Part of a small language model's weights.
Size: 9 layers, width 320, 5 heads of 64, MLP 640 GeGLU, vocabulary 8192, 11.8M parameters.
Training: a variant of Adam for these matrices, 349M tokens.
MLP neurons of a small language model. Each row is named by its layer, matrix (gate and up: input weights) and neuron, and shows model dimensions 128-319. Each number is 500 + 50 x the weight over its row's rms, rounded and kept within 0 to 999. Numbers have three digits each. A neuron's up and down rows have the sign that makes its largest values positive.
After each neuron's rows, "fires on" lists the tokens most often at its 100 highest values on Wikipedia text that the model never trained on.

L2.gate34:534532501475533506524528540531466475552454448476431550444479446520555588507473463549501472514522506526498574508604470447544476417515556504576512471485436481570417496495531500553501513380436528497440600535509597547503545569449555546597543499498504444426480559476541478604392525495439507505548554514433469466407478529690414499505379475471563536425500608584338487478465447550478498502516505421422509431520497481427434550550573496469600493466440479525491578411498492453478561560506544508483472487531589461465463480518527520543570498472439544514543500532481439477485516486465458537
L2.up34:523459464477531515485533513575534476527484425451464540530522463467471535486513474531483470524533489570517377522587425533510453498558555524498479497429383498467411404546546499435521408559420534547484558535569478444450486580490418529513506565530495517465585484493476475518432462460541615528508521479402603463443435497629457529546577536413531544466428557546529484465416496441527539516517432418430500486476550531520494485530479586473575501507500477467489623426431374533424533593516477482433457514592504512435568486488497501472487534434585464499464592525501527492406491509453433545
fires on: "z", "za", "az"

L5.gate621:443489507367594501512429439481559459487503577476422446541549526486471521563491529553519488462427506499396480509517508521439470589513535568502561524522484528478541472590534479529548490541531535485526586554493476491566541452497478502494538428527422381492479588476468471482489536565453392437458543438557462567525516483506502578513463573482466417532553447479518596408525465505525427549509537506460548535497582516534519461592570542446510598550423506517518502475419492557496509439551536554514558492618476627479558503493467467464530478537528446536569481331601501448489435542558546415
L5.up621:505566487510484478549468543517405514474376494528500621495527551532583425441419490405510576492466585484486532538451403438377471621619480436524526516447433512519493393534480544585592523551457512411477463546552495448483534574509371527567476513544476525511574443549529396506474468532528583504515515562460490460465513554491522525481509380460484561619429527531560464518470578505484535463550502492503544537527498525465634537491475531457525407479352498607525496448511543490529505389560476475532581498555562509463514507520482548475471562507513499444496427535449575505533442570535523485
fires on: " pre", " att", "re", " Att"

L2.gate281:526488469466515490492483532513468401441602519508469562492526547534496485543538600492510524582452591589558557460367572466477506457552409472520439475483483432515640496537451493588510570446479460406511509490449505597488469550426378426461453553523500462472486538539490536496492578399539486526495485574450491583559500537508438534420495438457564472505545550479503512521417418524458412540467518529532475485550479450518419394464436459526539418407607488571501576488517428541521494531511502501519517513585513439490435521469471465453458487449534466528578507484531533481512493508441392484
L2.up281:532491493661555578521523410451421487430455590433501540534464554407536526471547456514503540519473559570485589487483513453453529493471535460521513479577543481507469554465484535360488573500482418480552460503448520455425457502461428425551487499496466464537438488469413488401451499486420564493458460519517486519528403520514496567593417486460517426453504573539448524520570494443549409481549484448484463422491511476530490514423458517482501472460458548554424414580590522528522536469520430542499506565574553511470494558447504489538463486459500557528438507438390469470547420457535433599
fires on: "p", "n", "l", "ic", " Ar"

L5.gate78:452560446463505455442479442486596541502510504409522408474444397545456504515444492498458474481471469470554398392512485415549448431446500598506533520469372404515493473489455489468576463610503422637475476475464445474473528448438530467498531454522487488470528512468564420520478493592568385506451569519520466564625437502583498469514484534550488392533497454434511547441463459463598614519530489443480456461515569354491394527564413518474523489423476532525509605436456510479533509489524519429427510488550459542445500512458494569487541448520572403493472630437498474524452498472479506473
L5.up78:445506463505350434444522452465484515447510581433506460494386558540617522565520510387585576494497472527429558496495520463509465507475535568557607575507520447448425455406503512477471492548545471461433528491520513498495508480488509584475514504404493557482456437609411548475544574552536475513538504546553508423474492524465499553505452497558519491514477446501572519544494543381599496445563492537425430523537565531536472529481447437481579451496477403418464436514496495590487553508504557485526505498469557589526437532445563420562486479493555529506515463450532494389475548492613544523
fires on: "A", "O", "N", "I", "B"

L2.gate388:412569490515506484508497450495535545500502545436500429449530446436531547544560568438525552528498501507539498524527506506448554477495455405487433374453579567564432426521483503577510448564435593491518473296497511462455470504467509483565510544514484530380482608509537582499489429526513445464491509514454559509468525499557471454563561419491449422539482557459489510518480462530405502518507401472520586456607499417461563414569516387477497509515499502528597504503553449399468496474576520459486510575499452537379513504525577477430452533418520435475595427368482598479488436517491461490
L2.up388:499608532540501562594492604508458503479529466460537633500558555470553527488566502556555528473490482598517542562491541501507471462565442442441546416446523441595552454584539477508526533451500511430497462446498529419557445451582463533539524518535397466466568514477575532480528509600467598524571495564502414564473549447486492513479485508498432492523439496457441433428421371447532593541551503456647551524503445574454570446465523443559460473598435502553456561447521527491533489487518433461488519563540415469474526407509429531544539474385500461502504450454581520532558518448501574529
fires on: "ment", "out"

L5.gate209:473506523506490504438444571439528490603542494534494469545449468542461471512486473498504528454502525400456398523506566519542513558452563500612491473428538506477521509445395415576514448495456534535521496516539472451423495516525583482567572474593373599442394487542448623452389491555501441549474434502486494464516468564528365472511608440504595464476503477506517439527475547393524564476549556378468520529443529434492476452532481527506441482499437431595534455468532553490392523472514555525533503416535459553516510522573525476444500480608448498549452512464479521441527510554446529546
L5.up209:463450499498404442527452486452526520436481535579440552472499585583559457535465390590452487532457499485460434580523526398477591569499410577432551563507480451502543544497429534445510586484499522576463439609524534601513572422403484480525521566414557549517533587501500483501514511534422403455508501501571496485476486484517560415510451516593479518583449450450438570480527450497493528423514411579547431412463494509445529390541497420466526455509536468435521511507534509510489420499456412515505491447535522582491477646414457513501473466506505439444511466474584568514509624599522545541
fires on: " \"", " sc", "sc", " reb", "usc"

L2.gate324:408483510418484501483486435542452463538618443469496550508441496581464442544488519490537499560496553508433481507558505347455439513492519556535455505505524493488520521553520524459493463502446508433584485450492454423543481446463453511523462555444474560571472522491480636520453489503475483532505546515582592556486510491599485583467465532530496498481482463525556480455498473467516370505562597492510504498504558517510477460521469493519545552427541500393423498485553499544567514512531455532520431504517561509469575536518592465540477417491504444528542532466519525482444471478517483464
L2.up324:610511480519462555504514499587537505449473507475520442451482552582520479447481486486549509558507522570549483592488441492516571549552489521401426484523493472529519439522515558421429498541451463447488439485593532543497442491470596522542450532419481463472488542516557513551578472543507450432532448528504456481439535379557510518462605492467427481433506550424572504461637436496516533610344520560481449520599542530456541560501542558495556543434475508509563506499500488625505438508595523457538478476500566530457510443492605424565493527590525545445488598444473532447376492504525533521
fires on: "co", "ca", "ho", "lo", "c", "pro"

L5.gate358:500571580525440579397545524509465514518471528588520515417495513420531440503450523483517488508419457517500443550538460465523484610439502510478496469453477558445472485496609500527489506550464440421535616501441574503455525500530496455514472482497520514433504553522441544479473514552519546492480465513552455563582440494530517600567525487539587482487507442487519458498498487447476487414507389517491515543501430443461479505445404531421476480605591562490492460462494479534479532397405522388596536469568595478555494513447578386561429452505474514564513460413484519462484524427533501589
L5.up358:540484473539481472486527507559392526531448529556463587495505593454561418437433527503573491532494479506519494527529442484585458567522482488529531450532528523426421604383555457465447452515475510488512601487546601503454512494460496425514478416459522549422500592578387530488479513580444543363479472540575402509533478469505499586540563532511606515461506519558586552463567571436489584367538451554502478453444506495484488488370516528413547509550554561479493442539531537527449507528418544493504541499492584519509461506436595508571366478526530571552511497416436564470543492483541519516
fires on: " \"", " w", "'"

L5.gate381:420455596540526544431501464587568531552427517500424394541416480500492466474583480494502531487425406446524479484496491493436544533495477529556502583468477491495529517541453468451559529523481539583564597583501546438537544499524497468546507456432483565450530466416460533472435461519502503533393426444527456450502510501510483549409623532496620569490464549416505561571494461427449448485540500517434592521507585448570506469598537488510473484445435492559509470513530501533517524506596468478526481495482509443470487592484491443448516474450547399518533622462437472572455463571500557474
L5.up381:593462462606488678482558477524506547559560511552446536599495523456618517434482485520555501530489475538418454422412489529521606541510569417558563486469388508482465631520428532502456538456527492510475486546527554440505552606531484524509407441530442507395543472481500496491494406573427513456610469485523467520527519553474534533461470533525562503586451426424535488511566503516557511445497475487478559578502561489439415542486561552568484513565378468513582546571475510457498537467515429556468590437568501541563501466406546469491528509471545606497473480520441587595506511520505550474
fires on: " pre", " sc", "sc", " att", " Sc", " ce"

L2.gate496:466403457412514552503536491552468483445499502433559437435564501513547448500475507460535472480457503497552388521475533417414531565567514469435558397453440461510555451532431572593470513482429446523501565604497500490508500428498603604568430499542482484537460415513414493621455483560491552535473482524459492512500513419575578522601464468489546528478545454526535487528418521464505436489455437534499527474418528491437479456478499571504532476540483510559504579513548534471536480544548455463628448478586568550453554527516568512496443460443590440505502569495494520565449466431563451455
L2.up496:509523488516541495485483488528444514546483468393478477491522527482525593524413486483475532582549503543471574453502447514569506547529545467604535463501453538511483475511444551470467465461551505526605447565515445432497435478432565469555458467519481500467503533539366483549434461537411424520473456529427448496486554447496441520482511507476518549546571535517420409504547536480489475386563530485440557568499547424450405583529472576424470501403378508565456486546520506560553522549469584496564577437520540500604487530492507561494454504444584444491475574504488499589522548530527413458
fires on: "ca", "E", "c", "da", "a"

L5.gate18:438524476488550472520495516536465459504498512436507449510448483579508518514453504476485528543504569539543450517383567452505569447471529520554570548470438490469510417400501476548553479418390484557457444569552488550525458583452545514555524537514497517489517465488519502546461513521564502528518502530452485460569518521557505635467359481529555497650542544400446530416408519551491478445488468544526516376565510496421458484489370419487520452448461458474587482430443516535506538396433495460488424458586451499406475541456472518448474523511496545499426516512511501446458444593456549422
L5.up18:555515527582458438544484507566525583496538435497501515494487553514502494425520524482461501551437494600547476457443512442492508509401498439479520511536541495542542514417517523516531463544468592613469507486578549554520427567609498476443484487555511554429486505598531473517430564598550515618603565526465451576499552474553488540512440446582572519504442415486534423441483521535513484513528445493460406470539386534486422587502493545445593451517463511488519515483437511566462532541514468499536437463590433505572441465471527440497469535425472516493418547441535558471470475536473566557
fires on: " E", "=", " Da", " Ja"

L2.gate567:428489541481479483513395483541472566396483528533473477513424540525572489470532540457532493561432496465506557513489495517428488542490462507531508596526598495524537534500503453451530418547405450434563489483475580516471465516522482507522512441464515563501548606499525428504538590445557446496461459479454454542597528377526497530438419414517534530499513519471502470384401535526553475442506561527554460501496427472571504467508582580534461528391541562541518452425520512459456550499487572459531514520537533527540475601394527545465511484472580409527459559387475598515523535577600538510
L2.up567:470561422538436596477454538479509505513555637420548511531468641474513609524505503464523506473452483538440489532444499581513483466483457540560526519487643585503402482590597477437551591452513475464542534587392441496551474583505493574468444461585497508514549504408498422468474460457353524483473487578501575497422514506445534376504487481543500481523535475516467477484497533485575445459439486495479533585521483521512491452526454548447526413379528339440494438616439485431484524473447457522453520500453506467504482488440521533546559441472471486516503459548502491419476372599537511537
fires on: " E", " Ar", " Na", " Da", " Ing"

L5.gate437:489426493478480538554575418440476480482481494540446495513567518502523565553517459536558525432440427502586480491464517486420544546534500502502469498539465536431447500511517443514520502453423467463519464459481501567540507464428506453541494620503506470506522582528406524567453477485376409454506540500537550483440495543538459592554587616537447451517560541530436561509510485440534567601481498557414515492366511334551433486453579556568396519501452439457478485502449567480572516535440476422541477497531568504610487412525517483502460509493514456588598480443524452566500504448517475430
L5.up437:531415501474499477554529504537416469534512548575438457590474494530506449564549455560464572586485455552486447540484523544477640547474452489546469509552460455426468506446496507552573500567451494525585550442488552513460454492452532517407417508508493454490514546527463499568515517523460353486513541433530410558500492459527414595501592526475612445430608501505452373501452523450523541487545519513529491507510433460539407468460518534468527506541459487502534565478496514515553479537534535335584457505603528504557467496512611534504392491405557415524479508460466505566541632498508462440
fires on: "'", "no", "-", "bra"

L2.gate266:492503416532487551477623621463535545570456471511523587506528550454443495488501448448558431481550497458535490488518554519488590517476575582548507464492586587488511441600539507467566415477478466522488459532367500517473658460457472488508508425473555448484459498500501504453508390531517552470519517443580522584470434394606498560466561502420510409410524500476525501506484498534435450472588517583425492489524493524469490471505582475480500514465540537577472459569545471456439563611392505436447487550544527384524570420520457475534395575499438589478496444472537587424551568408516380535
L2.up266:509407470513547574448645581472448447553504577476463484478490475470476516534431442500543432574481501417486547455356504577360543526487464489518536514532509462506528442588538476496472553452540522441525480514420453606476458505506473524540521532522491464506486555519487484438498455518515556459403540397556591457489468492437491482587600470443600452426438554510423498440515414515612505513533453529420555583581427474462513533447552458607536471545431376451540498490519493554513449556462487440436531625481512544443493502445496481518556460572414507437492487502457500538506493440473528486
fires on: " up", " together", " below", " stone", " brick"

L2.gate354:510546469479436564521476501443574466453525533541373511420384509514496447525518432416550428480491477547588468485449478504513476576521526535514409529392492481557485417526456548519559452553378450555523526505488494450425557517451551501497509430436482587512497579550495446383588514472520562488518484405557502561518458532578552529481585479433489479413474520501494490479484497502477534466486567448474512438460452472468441503518468514528462511567534524572541446561516465506523419494610532383445477576433505470446539500555512524445423498386447362490527490419473487516484557557419436486
L2.up354:478598445487423628499498327508505581505508553549488489473560458505562542435479574432526558464478457473460393453488517618521563472472482403495486522592539550550435568542423513451555437499507579463510491572542509558455419462486465529500529466459504512486528524451453609525513583435529493547469540478482552512480578547475529616516557514552449472576501476539500462510464523414479485413494487507513458518456500514496411482492465512555537466509442565561538549533534510519448471401505428527441590468521467656487511528567468538564547495480570473539532434470489501521553611503478547496
fires on: " w", " ab", " served", " dep", " sat", " prom"

L2.gate98:548553475507556532583532504453537539483483568430478488525524470541533458514398565502427551546517534569526423506491537391476549485459441545566423525557523551450466482431529507526538498493454554441536559467494533513538523445496386458593515540446400551509486562578461386548513521537571434498434512494563505539431547494563464583621579450565513555491515455450467572509378421442521493568539430535442601471520580556582474506537612460433514485489501512528504559535498562485555524498465385535447429525577416464591439488502481480532453512510438548396508447407451458579526593478522429554
L2.up98:635445529454539524511435566379476452490511550501512545494538589479498517485515442459451516533480532517411576510507519470521545336563544474501459503514489473491538497500542489519557555416521467510629474516544509440561419557422481400504529522540448534523503554510477523450530518433495493597387506525568491596459540458534528557561551507512542478507592603466456501490499428427530470366512455490578605497500473484515475569445505520480414511460481451546465492527512532496475500483531490534475452555590513473566515455560469512542436367472477585491570521539499527509477444450431430504
fires on: "re", "el", "il", "li", "l"

L2.gate107:468501537555461434510462539494499614447570607457447508554509481483548481498513587512529464489493447396496449387487539484481395554569471431530506501542519503474555522499588514481532478485550463425523560509525488514515484438415443484554443459523480508523548499469495564417443516475514636465421500562586451583597541509469518513527557538480453455539557467406604532458480474563467526498431423553520541487505471497498533541511525442534518488546544507529537521580566533485514495473482482506501696446588465531524541531562581464487452445504517588380527405499516447597458378565456486499
L2.up107:437526474485564433579472581449587503488521523511545598447593490444462397474509530496459483576528468599532510553443522458561552449576448484481556433497547568591531505533466572558524447463519494424485511537547410474477478400525518513512488421502512428449502506430514613405378505478492463520496609535555565438506471462500553522500354424525530486577512510394378423456487531459492428478454485512502551587455463534565510551486528459485428461536559500511509445488495521496534439504425456484504537545571481468486512537522538538537466507490459507469546518540511562442584495479520609512
fires on: "on", "te", "p", "in", "out", "ion"

L2.gate317:527518475564500498514402565495525482503479452551521481422583467527556491499473493533546506577481525467458425592491526488501422446539444528562459498438500495530555559476497410481585414452490601537526506498601471591565445502443582496510611452409499551518414549544500604481419437489447562584480477439517466493449500411559508493456538556607509550505549461589461447424451510490396437535483432434452514544558512501529540537509567549498558550509429493482536623452473445537459493586473555451512484441587579504547443488525539472527518577519476526543603440527449469606520538488514453404
L2.up317:569476401609488523535576489543490477471488508518442531497547485497547543502545553562493492495457489427469497472517519488487462495548381478445453496519535552545497551486467469429556517440488584482448511559594369528464457467418475489499574427400517585459445518506525592469493495576426443486483364404574442510485529469509521473504482470592497552535520509509450528456578545503394522538456520524540411484537508483490525539600549591452430572527454507408531533565545413518501513472501551530514456472598531524524484503471487455520578560516466537563537456568483369567558576470485501499
fires on: "di", "na", "mo", "udi", " constitu", "mi"

L2.gate282:520450460497512499418534501448379535504496518540478542380497508532560461624486535459563563554431506448389498468470476421567490527510554592533454539488441522500344478523546535440461396476470506555566517588479419545457477577418590462493494529507451528465494489473506532472461482486522525473513506547509473551527555531474500454483518465587530419489619499506445603426468439504546437547513570543495425481527469498477516418447569537459471459397472512549606423448493521575519432580544522550467575497492487561499505429533482449461564462348467463476483571510518584461470479437495455452
L2.up282:637616531536610520477452481539574479414446470540415558541433500492479474532534623533505511552489565507526472535473486498567475486504522538544483465412430493492400468461524558417499448501495476499440435518561492486574522404489435485492506454541423453470490499454523590504479601596427465531443444568515471481539489502482515507589535374531395423510472469518494427535486487507479501585536439523469482508535535561413466557443445500529552527488451532525538474510492523566474518533470527476512492475486556674468475478551478485548566492528459609533464588536598557455438561465514504445
fires on: "G", "ist", "ck", "c", "co", "ume"

L5.gate319:553523481516550493505544466534477541580493560459553600436434541521445455512517461538548492529531554429553496444492599519516500531471512548453407553566384449530560458558517366443514421565498533479563474472507571527489489468552512592472458534530556425527514628489600447473476446555452463501422644537457463588444414448525469510555504626509513488536486435470472603443539453485440532560502431535436521410489479492510554462480443532454551508556545510500478514517460491489465507487493538457448461451596558429366509469544482551550599506481562514512475463458570534540494568499484617508
L5.up319:613469508488554523470547443487457514548518577437532445404468474384538401487502466517469503520428543447398418373392549454478461514559556455489493500561456521484490571497457483463494456620525518459560417469537517522600496465540446462461524517350456526414518581470513461477544350555563507369498558536531482437476443481468398469493523520656524546550494522512471456401552480533436453478462523501566532541464420462479455535562507497500471454504487572514450535558429520553529515462542556479434462486531478484449409437485548545596535559470487563490441405465498529552507437567418526483
fires on: " one", "H", " number"

L5.gate394:453468418541432492458509456554488485525521453503374510540533516425523411564384475492468412518455450492550526479523509527537428511465540486453500532542417538435518483466519454526501556533480576398518474523514495544605521469499560504559491564465490472532446544486491515414466474461495439446534398478548449541522454440548455562506633455496571443482439536457422464533492454498491462515550463400514498516481418488524375496562537567462606512523431402486427388419442527557512518502467484523458493410489495484514438540510588455532527601502506495506513577433564522536486530490522470477
L5.up394:514509506446501455455525486466544474417463506523546502456528480515513425526538433478553504508522531582425509449460417463453529460645529499436539528409537605532551460502477618523483473544453527594504453496593475553568459568405461468517484537481479521522434483441511494443525413465544468563547587497504513488562418568548417552506532450459555473454399529448619545509530531461508458525537499469384514564507411654492535502560453527482469493543423503485497520520464513519447495461522439542546498469548460550480540547478523483606566602484473470483445527452546499573502447516454554521
fires on: " they", " They", " had", " he"

L2.gate298:482531495464543531402489529406587541547573573518520542471566498515573618480549536628436492562512525495500485403530523495482489514486526504511465437520514518523540512574486399518549536534509456609569463461499574558570477597514509540510483596501487416492530431496475569511441426538463429529484394455585501510374523478535454547488547484456498472488436546482497490493561479552387459480421500566567519459521480589553413454512582437528493460459540539470460588550555454454530636526457496483432457459569539462449458570477519537559540503453484578449448537547503415524500442494440467537
L2.up298:465483543493521517505513509504545588569545485466441471439546510509466536441521585563430454499454487474575493538549506562555504494408526536401486439498462558510467532527427490463411566568476573549482449510461511575526552439449546462509557532388580502563480560465495579475484493514497533547538464472472504403451506555530434492500500504405476467499503472449483515429485512511418467532458513520468547498526528538559367623511531500444443529466509461379545512542574586539398536528473477501499472520496515550495435537560508507519541517430480540453516539512580578385492564552425516401
fires on: "ha", "ur", " politician", "ira"

L2.gate534:466473538461538464524509519373560404569510559470505560474444475568485523496515490536461508489483605510460492427540535489373502473473520584553436454460521442467440476490573498547593535546468493457498489565529513453489499537402481540455491459488439460384566505538476482460428510483433423444478544477573507617535458474561380479559562489525480428493503510358553468515553407468494506450457497438475513510502522495429444393584542448412506464456461474513520492527504482494461461569421497470415564518478544578536481530520394589436488551491415514488528469446525543486500464449554562541
L2.up534:508555496520518492447559398512483519546604472438469573475515466553493528545407488514574506539526474545575487564538552612519437490477419517484543570520508441519536464485479537577532454542494454464490415432491404531466443453558496465531500439488465489416464505537511452527436554526472560499509579533456502545443466449578544532563566471559613535525353483490598417534517449392610513456370478540511505393537470468457441457603527551490532621517602480447574458449461498412497502582479499465445437451429579502473586514503507435510481536537460543391526460507418593469521493496453481464
fires on: "lan", " coach", "din", "ness", "gh", " brand"

L5.gate614:468526448596550444447517469608471517566552509473474570543408480490547463584475534507546531543459501500466411608469504521562512483510488509498424417464461397504506505537550495509562509487420546510583573491418465474502463536543530504527531585556407417537458558583507469544503575468495503507406450450523434601490434501586541517473444448492424496506586458473469565611463487539478436510595484461506497477497541468438464418519498539444465583538512521541546461407476479436480500480447452500550445518632516466472589420539422452537371482456497427526521487467439567543589476493505440561
L5.up614:441516560531561446472541476538507496474465522533469520521499519518445496605593584503620531543453527518438506548479539514461549562469508516503488491618553505486590529500552502467499561529503575503539577532549514492554519546443443497507507458499521460548433505638556446454448583453512570538457545511499421457581423527488433498463498449458556584439465514497566529521539477418565444443502546507487523516489442498399576489434548490477476497483517446596557502499548492392466486435513652543503406548454508499493617469531490461507553562459434520496427592485435511591551599413454438467
fires on: " co", " w", " Dr", " dr", " Sh"

L5.gate155:479467489605530559480470452490483621460517463603456437502481461551490395516398472407450531488476510385460552528501432505512449406562553566519440491505511444545495494478555512460519459581418496634528520408553489499519496470424555489492467424508462556501477496520456417444474493538509611478563470519486427580440532464592459492410536501565502471465533423552443414505489450476563492466438557522440418525541490492475434476562475505472560542391386499547606462377515570484539551551529433364581549471543464582503436509516524493491500511492619517501573548464467459462499555520487502538
L5.up155:461361508551478576423551508438458450502510459557509615518519445447470508527443496441511523479467565539442547523435509530507537498618520580521524510545549468565455500562485600454490528541491449420484659551552430602551464472478520500585435411538510474455452457535505496355578484475492607485449528385602465532508535464476561556516588516474497453525489486427468542503458491516468450506438500472453454497519409529540538480399523537580502531546452455542512612517543530497504484456491450441463517483501448527492382524556504468605477554496533478537519463465476501528500512509556410548
fires on: " Ra", " ra", "Mar", " Ja", "omo", " bra"

L5.gate466:454463545461552446513496498516517507497437488473487558548482466571435504605518604455466409389506466399482504523524494501551534544504445617540560500492512432458490447453609467486455516540426541512541489447537464534435516545566513514530488570461439459496476548619457433482453540449487471501469400475540414546634435481545403537541485548505449417460551559432499542485528522417537545461496441535519409468551631578518460510478446555461520472513524485454489527430458414465535433448453438555598501546528491548468500560558524403608539573496470504426564507530527523485523513431492489431
L5.up466:426423595501463494459527395456605475566585427489472485497472529526545521549428451425526539419420523446542467504511491411439555520461533450577544498513473497485476586534548515574418491530449501443446520564432478470498521463497481509526499484492505479543493495497460530560470510577524468567589494500560464553462481520520425509521598429481528495541453538429508478418517554530585530458527463520546446493452471450511420459513511519470488411641416525464469546504521511558459504374522527528545505504531541509443508581458500564458457492486562469502445442483494561535471521500533433446
fires on: "N", " Z", "é", "B", "iz"

L2.gate254:463488535572424535335517462477498569448528415571497439421480528516564537546504572433496479554467534574499507515447592466527496510554476528439582509482464464542566571591529531566469484583502489465519489468520498532534467524426509525524519538516429514432503467482459452434507533710507493443502527613539481498518573561529507573576583434472447450403507464458501493579447534509503444540471413531448501489516539558538575479463505526417495424499402581559501453485455518500552479427496445488469344441523487465405488512496536448481445558527455565486463501404543529386534491459409543540
L2.up254:554427546593446548421433550431590436528444436504522555490544601539509496454502513540506400536550494492557575520500462423370478429622449544511532502455487590464581525524461434394451516454461476567469465564425474489458515462510468452462484449442550490437483443590468479497498520553502574532511474469501519479511493574494546525500506510477534550514501585600606507513526480457477495501512512585479511442552480440486506526479412501551476479361522516499391541456529566536539425468498521454459458528400619490475562436508501542467462561441573570513520514539537458492579382470423439468
fires on: " than", " time", " since", "ym", " how", "zi"

L5.gate359:460538582454550456394487540553490534392434594528555503514442473430547486559473474457472489576527477458519452580580538422477538517444504542558550564440504491460431469436526385462481472509464445517502521547512527415500589523424612450517460551559524470419447492588501512497477498517451444484500451481466557472564523476536552585533480460593484474499472432582580566582513496493500435565570525501493574473450563456364521502455507480391533541584456466468585411320452449500514477462439478492531402431506565474446443494480470457497431454507494450587482541502435524447401541553472411506
L5.up359:411495570433504413545502505472472481490518529517567463557487531604403554468444502438565414591438527537501384522464476556511460502484540502489525549490475519460472405478600513503465530517512452507473599571532550510351473525481617528537518546549544505503526507500518511563501511472479521582537490520584487431506419551500486540577583524544557596407472400533527532521459486445421548468511477503558541545451499556522571553541499474515561488431468519470516500508528514475506507497534473458474590513558485420450455530494543466449472459463601517489466564507505471484496434623548552584
fires on: " |", " as", ":", "|", " des"

L5.gate107:423466538418529521417519509489557516512412494434516433526560525507490521548441534547422426474471609440518523518428512497411490524502578556515445500578590485441570449493519539486562514566403506499569497505568519411429527480562612470471418461582435521520497572508473480508520533483514480509518503437452543560492610531588447577520493474429544407432467472623588440578447525492468525561461524409582461512621482537513446475465482468514527502421461489558515537511441462438620457510583546481501509579522532466389584502539430502405441538515403474449525541504515557506464549538488434449
L5.up107:537493398437453528491576607526523455536507502435415525549589466480440587537550484536486483463469538439462433518414483494415484571491458529537442515503559437530520488537549465482534457520485534492550495543533514439528469535502476438400501449511471466531494540500497495581505589507656461488489489485459519602491575504516475465499478533514492506597558544481534425540472536534495611529527495545400442550428531564472621443607420445456478488453527534531448507546556432415592534593600524571475455516532505486499567471485464535407563556525488478500545500500498510458466485412510495406
fires on: ".", "chan"

L2.gate508:482451475547540494549577492470507553509558517411474600436521452398594462499515450587518479466562469431512479512482533523457508584510484517531529446477511503422457504492468523455461514472403479446538514485504506565445463481477530565537524526522456522492530634481443509486375460510492438504485541510546505564457513515570492541597554475492487413529507510489509541608580360408492623568498541452536559504534473499549452400537518546493487479499511370601526484469521610462538515548505506561513511535453461558526577521557507487470496493545457378648474484454474522540541521606490494501
L2.up508:444439461529474422505622529425566499512553587458466534580523535432461537445492540485470490461556441553522474488455524455415445578488459552499472494482514576476497457518565580538540514489458521420435477545528374546391529461495532525643507474572534489516566515423551523565381493477412344507443513510528509440477447523525487481656542438454474460517529527531463492478441434531522585557512464420536473520474518506532582474539457484510505461539407480480592507429500566515524485523473512436428472480445411663488503582449518547428602498562541394519501530514515432485492546471592578452
fires on: "ment", "ort", "bil", "men", "pat", "sl"

L2.gate264:545491515443422582453463574609582626480509443519448515487510573479486417429469533527582432490496509436483471477575546497493514560511546543505457510527511513513456527542483479563567432568487475493457532544554459516505436420497491518431552411481540560554435495527552513473489457603499450454554556524477496543518508492602465510580490546574516464453479486438518515500453423492514428561530495501511594468492483656513478542457532559386561559559573492514556558599455519458520530569446485561549508508597490464482585399454487476473421615482478590345476473491499484458544485527507500473
L2.up264:521402519487483528478492537482470622519541476505421573475453515447523466422510522509500394558411470476488447468626460476495535464480427523521479546542485467510410486458507520552492482498502582479467413480497449562507398396513498484534616527499506527529482508586560413446513487477460445536471621467485501534534519493622557477608438522523561540580491443403496603502454419521470460504491511499598607418495506535455469446447587519386555503492489559488519482531532438545480462534507454524467617539541521498456509464470514490465562496554431520546506460451542415510519556469513515493
fires on: "ge", "el", "il", "ide"

L2.gate191:510472512540514531390501532435586470518500561519499534437521541525589541499506498479578438435545560497530486511467549562444465499461556571485526506548515383439461559595441512512469484521552554435550504596532553504393508466513472372491463543416492424534542534421496567502599486511555578495436515475418461495537586501527557484542529451454479448449465502589457489477481565591494524501482487495540558482438452494403412450490424481561456424508602517415452500484496425437517504417561515560490492515458483491471488508493475578571533576436595446471450454457538512599393538383549476491
L2.up191:534432441458557425395421512402582537499462479513375579552476518435464508552406472493446509420463490447427530474453589500495510498526470439564572432603566503512473459487489550471598506459508499430533512388518452492496433419506507412472438593537473496443451445477499515457539523503436484463462545514477523474505423437510495498555546535504507533478538483486424538474528486518418529525470645589559481533498406454529463488465466557414541512377520483506575467548587545351563495486611471466521426467524488481512452545472509520611549537499492460433512555501458479531456403502481516504
fires on: " N", " number", "ou", "oa", "it"